{"n_head": 3, "qk_norm": false, "parallel_block": false, "optimizer": "adamw", "lr_mult_up": 0.648, "beta2": 0.98, "warmup_steps": 505}
MLP neurons of a small language model. Each row is named by its layer, matrix (gate and up: input weights; down: output weights) and neuron, and shows model dimensions 0-191. Each number is 500 + 40 x the weight over its row's rms, rounded and kept within 0 to 999. Numbers have three digits each. A neuron's up and down rows have the sign that makes its largest values positive.
After each neuron's rows, "fires before" lists the tokens most often just after its 100 highest values on Wikipedia text that the model never trained on.

L9.gate199:499563531503462510524447479477569578486536466463491484439525561444471543559581458469431445449476520477438533546490516583500562564536474449480520568526455509537530490535519546490512489555584500488475439559483552426440520515487522426487535444517482524451475554484524500498446524508478489513429539524575470539560502538472481510454518509523499488499452460505511444502454420515559472606540510503554503509483478445530441480513469518488580503496483480513500449545481519488506493411536497433371482473503487509478501539484584489453540458533456549530495474497538488522449495512427491503
L9.up199:538560498495606510442468532581541530490442474517430548430491517435460461478568522485487472543506474510505515564474481545403569472571500487437470527503568455511501538529459574442482530535520472510597504487490461469568462522504504475467474465515521480534459560505554449520551511502474513539493513448479546534470500476450513463490487523472469500480570481536563470537418461545521511559533480556457471523511507495523402467546502491463577505502450521543569438505492482507505499486550487530438497467501551499494503499500569523504534521556500429503544480529518435481417551543445426422
L9.down199:494468448474492550517465528540531491510488481494545515538504537459451493491522404437531523484522534440473522512515528429519535606501517485493470453514432589462448504460585511604501467454513482506500518498504536479546557482520543529551469500474444518518422488478471499543429477559531510440503548530472538519453533456498456508546527473473448406449511460489429464541478570488551475517592556474477453509481417530455528509476490503545430486523455503469526522480429493531538571444498530532508552478573443513465548491506440522515512518498497541543548509455540500483521394533589506507
fires before: ":"

L8.gate188:507540557490517549482486516505526410590491561458477473576516493459531504521542503497449496435522520514495454476539492511469473482498516493531542519507519581466492498475529520464525520584544490520381437500546475497479460543554506534470538469546441524445462436487544525482484419456517468515464601531506443527535508472456493473476540427520525452529528527502443498429477559525583488538432478543610527456528458479495538481489539544539476461511526482429500472438515523571513481535496504448459535487500513492518526411521499479455583463480510514464549488506477529531476469363507486555
L8.up188:503493535445529449450477529450449488524519507513530514512437577548511450501394497581534455517487485507508442521547535536498479490532510468521464493502537454473453473503501456554524565498427522437522475498473518508489484533565486524464499477506475490539535502422513520506543528444508558514529476441614514512538468534532512577497485444480476458533463555485540523390514551491460466525471450493435449554556458457479401519507477613554490512492468453543533556456550540470460570452489498428465492549440545560497519485518456463471492467447500462496497491521441481544571491506551500576
L8.down188:487465529494416499522504517529468553527515457554480481527508545385527527479497524535490459526430490558502452504543498487526469523523496553512524538488489514401455493393476481493466519505453473509539524501515506492452531472527484458504534470509474534534475480519482439539467588468490489486536451555456572447474487519497461481481495485534502540439541445481540554578461515539511517595543522573516546585481478499433485425598493563500537462440462544516540485519504397512469417530469534444536500544446505563488502560522460467513453536540498473481433441498544434475468527558490499568
fires before: "s", " D"

L5.gate166:503528499570412508517460446497513458585495529436492497472552514499513528498506569499518393478537482424479504550512490510548484441502525458479505517563498621493508578492430370455544550486437479472452429564525553484507592509531499477467549448477524460528474545608494491516556521499471497458479420514557487491478438485501544527494505484512506463465510522517501468491477473488585506477491517542488522490430462491488470514472496500513499462563419532596504464515498454482483548546495553501493512440492459547525436551507450492522485428499476476543552491477513471543464560511471449527
L5.up166:548478489480454478546491469502524540541492564490490528485452499488414539470534533513466412507539549438448557559508481515499493427465532448454487503473497535497519516577525508558513542440476459546459494573549526521562511582580471440525515447543424476502527479535442549520533525495527491473526431448459440505478498521520445492438440521576473485556508547478436515526470484477464461497489469557485519513475495553435464464490591500540534513567482478606481573459419509448462536505505516522470489462521477565511433498519545454514562471548561512480589523492421479511514496510480480514
L5.down166:537472473472589477510501524515510531447468482538441602531477514503444434431523488502447530580495543517487506552525495474520441544472512524508472482449514427513519405497532619569437498500532538527514596495489445584506436507487483498516492502488504516469482467446454540458489451500557429530520457438396482491466525518525427490404477490544507542580456519511476527551482496476431478540499467460517505531557557545440449439555530492442537519513619452492511555450473535509504440470506495487453514481511521524499518467485515502487552477493533516457508502541482522480535465490559511490
fires before: "s", " Indoor"

L14.gate52:540519554497482501439450479427572466585508405525496453461514545459545472588570490456503490494490470536508505494462447486505531502553520507503542525506426471498472446538444476518469536591575416516557490503500513456504526508494448503521476496472417600509507534493515553540462496531545502473547490466497441454499563566481498528529510408503521513508537523544513512427542484499420498566566514483452511542471521480426471487504447494551411502523548513490548443498529470519485456511462551495488484499485498544481544554472544441481564507505453541446543527478496461586448448522511425551
L14.up52:494456461588479550459484527487459534519445516489502469464526547468569465455536620452493583543526507497528471477445525463511494469581491494512603490500433485518434490475505523522535595592549516493478495485460448445497509475448504526442499520420535529530498506492524560496465485501513467438453443525500483471530454523513551603521536445472564462463556422489521519457510519497480471475533556466443489483441480477501519496506449537544471445504468516513530510560500468581474510478440502422522449415495462544471587492500528468535537565436453531501511504460509516516479533483452562501
L14.down52:534490513501518497562478451437439501557488517476509484469553505495519490503550471490433490536411548512501525461547480539468528503546467503538504490510502538576529544461544557452553515544569460503473523567544455470487479547559482510504539485472455567381501550376518523526566499419456485468524510441498449440503491415513456471427491506488497530526500576449505541546489467440474509600535447503516520630469493422541452508543509500470511540513487526465529517468480451534519429470456538455540491545473488466508510506521453537514598517517459514497556472493475494528475509443492521476
fires before: "s", "es", "ed"

L12.gate93:428459548469569428404488489431514452478502520545440555464490461481620460535461529524523469572519480560464490526464524466544481475547491420457507552480485528492533510543466491479460530520533575480525443438480604468516499491497514548476503546436539452489517498520533488464586553485468512483470461451493564508569561517539513535479442490497494554485453490500529450474553550460523432534432512470419573506482469443468457464495479525516510513504545499456466548446559506518459397531474447484487504464514503465498459516461453525502504585494507533490437487511497527504497458483591484508
L12.up93:448416536433630428440516532482470498442508502540489576445411458493570505541436490526527450529471498554422452543481458457514502450551487473455503506442501507542492509615422485477478500514490515579529446468495554518585479524541468492489476566485505476474471525480493433508553561544501540460504527453434571548535554568520494521484445449518462567547491486505503444442516520495459452525504478478499533446526433500447463515481507561534498532512503465494505519484500501528501438494475441527464452460528535515579468450432526464482514518476496515548515511551507488470497481557505520446
L12.down93:490545513492485553541529519593523477513481529502485543545524531541444438516527513551466496512521466509472472543522490491497431521497502455516526460490515520562470505516482464489481461501458465583458536506426453470469508612534562457466473531504538520508511504419535548489418427569450446491509557482493543509481483494482442500523509482492495485480464494488541506515461455445513553499561425518570516476556454511453567495461514485475463486518534464568525422524465531493497545555553489543503473478510523508573489465558438423553436460463525429571558620448474464499503520513419453419
fires before: " is", " (", "\"", " =", " was", " |"

L3.gate202:509493457501498528440507478453516515508461498524478538423399449497507456501507475523515454531483501523441472531442453451490552461518514509506447510442537482480503499525510484562447539521542492422546513454420557488496439532474461558490519508605566533496533564488505484558488500457525495607489442546461545520452464473510472560517449464482474480504536524531510520527439456483521511518514446448495412509489478504507517506541515393548594499514526427456538441517532526480524429531526483544426510528516536558529499503622576553462549529429502527479559506466480457465458476543498530493
L3.up202:451469542528529569535471465545495426532505514548476496484504458484482578460563543487488495482509493488432504494462516518561537504539485539519504472532454448532466446514490542505494571506484448523516440522518478514559506480478500376445582437498471560452500524482578460480444521485451559471483556509588474469520465494530571527569499510447432445504487496446540452476487429569528490424448519463488552514562448454507509477480471498492477458573539482460541462537453489607488509493513508486519569483558533487554469512492530497517497464582508414485578526499433482517521562481441512532
L3.down202:525545589513424518506437524416481542517508515461454494475523484515493470541549471469507518470502449490510558524552513564490482582527536454446505562434485453516523506480508487571496440465511462545508453549532474392505499524459494528527489428546525513511517459468452537488505504465505508418460486508470496539510465467482476489438471528528521581546434472489438546526532482526577512508465520452523531579490547549568498488476485500495485509440588594578483520405525553422499568574505490512502510554502492502476458453469457561516456450501531597499503492470440474520438472524491511451
fires before: " |", ",", "\n", ":", " with"

L3.gate53:492475562632550490512527433486512431510502545450531550478468537505473545489567478538566472426511425444449456479518456512577486490503514474516556465544475472426516458471591481532486530509550538527457502522546472506447472457576539537516480491483491485451488526423548470509499512505540537499527508539523541536474428495598497524531566444498481519545429508491514491487486521477449481548504494473465591492513469488555547552462518492422532534421507478440489478612498540528486520454459495475528512457544528530522494424509449481512557526473520490456438445448462482495571481495466546469
L3.up53:539438509491532517476554520510495496510482530511577594440470517423479517470467476545495475540483516532519408520508445469524495467504503565562512471484507494481514389513527555576503567462451472519485466515530483526510466482486505526496416504497499537495502540477477489449514516523631520479540538434423553491488582563518450535429558499512475479475564505447459502499505447519477436449499465517513478496504446457464530568513501512512434550499488508490582563485512541489472485461465439485443462400550526482513558425514480455585470526513546467438520528520453462454511433523437509502
L3.down53:497507404414461495439438565497513531545543491522458493514538484556465441513457508525477505507487535540566532574470558535391496511477538536530462506508559515546494510515430484480567484510443503457479505502449469517529529496417471466456553465492521487605535455542471518434494469504485479509450462521454490482541535524458512528507494457479568465410584453457452513497503474512512491469512543552540460549462524502511479425565493530611485438512468524550502530449518490483545507572479517569488514560429452509494517546452541533518405471530444521537592494509515479475493463515509493483
fires before: " |", ":", " Kap", "nd"

L13.gate121:516531443498519447547454502596484525526487467532521511554545514543448475502555528546473416494523555478509462450544491467478517500511502536480503585511516469595496449471536508519526413470475516428529480518472512582481534535530460469508493506456453475503500466524482467534471445454437542470544491481462540441435498532501489525458466478546477476573539508543441572504519537485467505528481412536452485586474475502499422510523508509573517503580493523553427563456509463481576507535453525533476599465541485444472562527500500498429527475505507456531557514556491508478452505488394436548
L13.up121:575520499530554450495479539549488514550480498510501445496488539425458484485539514528454462469519550502539442464482456540546454505587556508535469558467450495530469521544527548389525591511486452446509535575540520508484479554503488519564531524527459501390499451518558475531495465460501439441530473446451451437502493506456415459404474513464473490476538469491458527523462455505450496487545473521450555545512540490481440516500485515442448467487478583555507538514510473484514531492501582510522520542488542479449494539552469479524520457571489464494519426519486434476437513604462479489
L13.down121:559535492487501447522488507439551511481487532469464480507515495507454494489435504608524547540486469478468465472552479515507471563449480514542527473445545451411522502455514469571501508491533554557450537533517428523517450534415481509510479523535574498482521541431457544434548479444535493497461520558588470519502424503554443430483524538430581505530488483499539461466476464480517477543499500477552501481451536494574486510570469493462505539450501496485537459513448534548429464496528466516511495512447545602536539438568445437568442467478473524525474485455520490524548529512575538440
fires before: "s", "-"

L13.gate7:519466523516465511486428437527539511507509514583475479468464482475506477450488506462475529596501462485505496497483460474513534560535454595499486530475562571504451555494564517485441573558492510458535519467447549526499468523480464477534435489546533541552487560529513498432509550447490497494426551489428514475494473590524613578460484494570403460489499563541572460435493440476477496507515510520511461530416529554489447490506470458438551488520554508505517489504513478462482502430495471510445495530553486460566512590515485513438513481523525406495498493464428524487465509530522474528
L13.up7:510463538499462456471451492525562566516469537496517492484479508486438470477509475499490565554476409520444527495506469511469543534449484493509517588444568542579570482513522511461508587511472397485555503507418460488478429506480501463558434527497541485516540514525495497480516539480519532521418528548465558482490455513439530509505450471594450554539434465553557473472516473508546489557488453541467452588517531613498514459558521504490538438469572494535557462555479439524465470502456458476525419542587503493447509526524518492507528496504452471487487518490499439524452456516507469490
L13.down7:503508409499520528586524537455465445487502446451498548601500512553528477556481487435552467474476520499502458516476566441493420490534486454543562486518463525488506497508441520493523506407486461511420477546619467477532515493475552503476501533506494484470570462573512512527501455520520491558551489523519548509567497473498432542557525449473534487500514455475427529530542559561439537390520507499523447449529480550397515484450522549580443538487521489457514542520476491504495522526473533479521529456446499465502531422515471446477510478525550524498533454464585509520467518445465495534
fires before: ":", "\"", "."

L12.gate219:530493528563544568517540464547560489498518485525487457470558487482447490571609515508523455496479510447486585436449534538505510478508523438501530492595495526478514434479498521440455525603475495503609473507531517479489537460506472497453563452475554467503457572469513495501465514458468448448498548454543487505518498454452596473512491477485435506430491486456518442510476532505508490532472396541471510463552538536448442568551545453514530468536468501481519477450486400498520513449518460426489496456529437505486448541518514535482496532490467520509467508409470534494448554527565477476
L12.up219:494454447573571548454474477539494523504463479474458518510438500504482475508571566486483541499393490473534461489467456532512486539499524504538487424545488505557515497479491505431477510472459430483497542498531575480511433452481477432424478514565596504482492550491599436536420535539558516468484487474491471480463457522548621504467506526533430481510492513474557469478465526486529489477446475495441502486485484518492484536501525480375533462532532557486555459519499475487544576564540491552546542439523501499580436518516458547471471516483509479527474494517504535521412567549507520515
L12.down219:499475537478532426498536568570483437485421514538511551567514483506556470563438560448527487508567438451567432482544472514581489475538496539518457480503563458520468518474458467496521497499426460468531514425505535515545525479497527456503533503578519524574471474521440456526503477524527550430554508490491571460515491545481495472537527428497409542472456486442405517491502569576539532499526470481431470477532428539567483479463559507521454474441556497496481453494537451494515523510535480537508442512540527541477592497475549502424495467509560443511507468508469499444518494476515466537
fires before: " |", ".", " (", " for"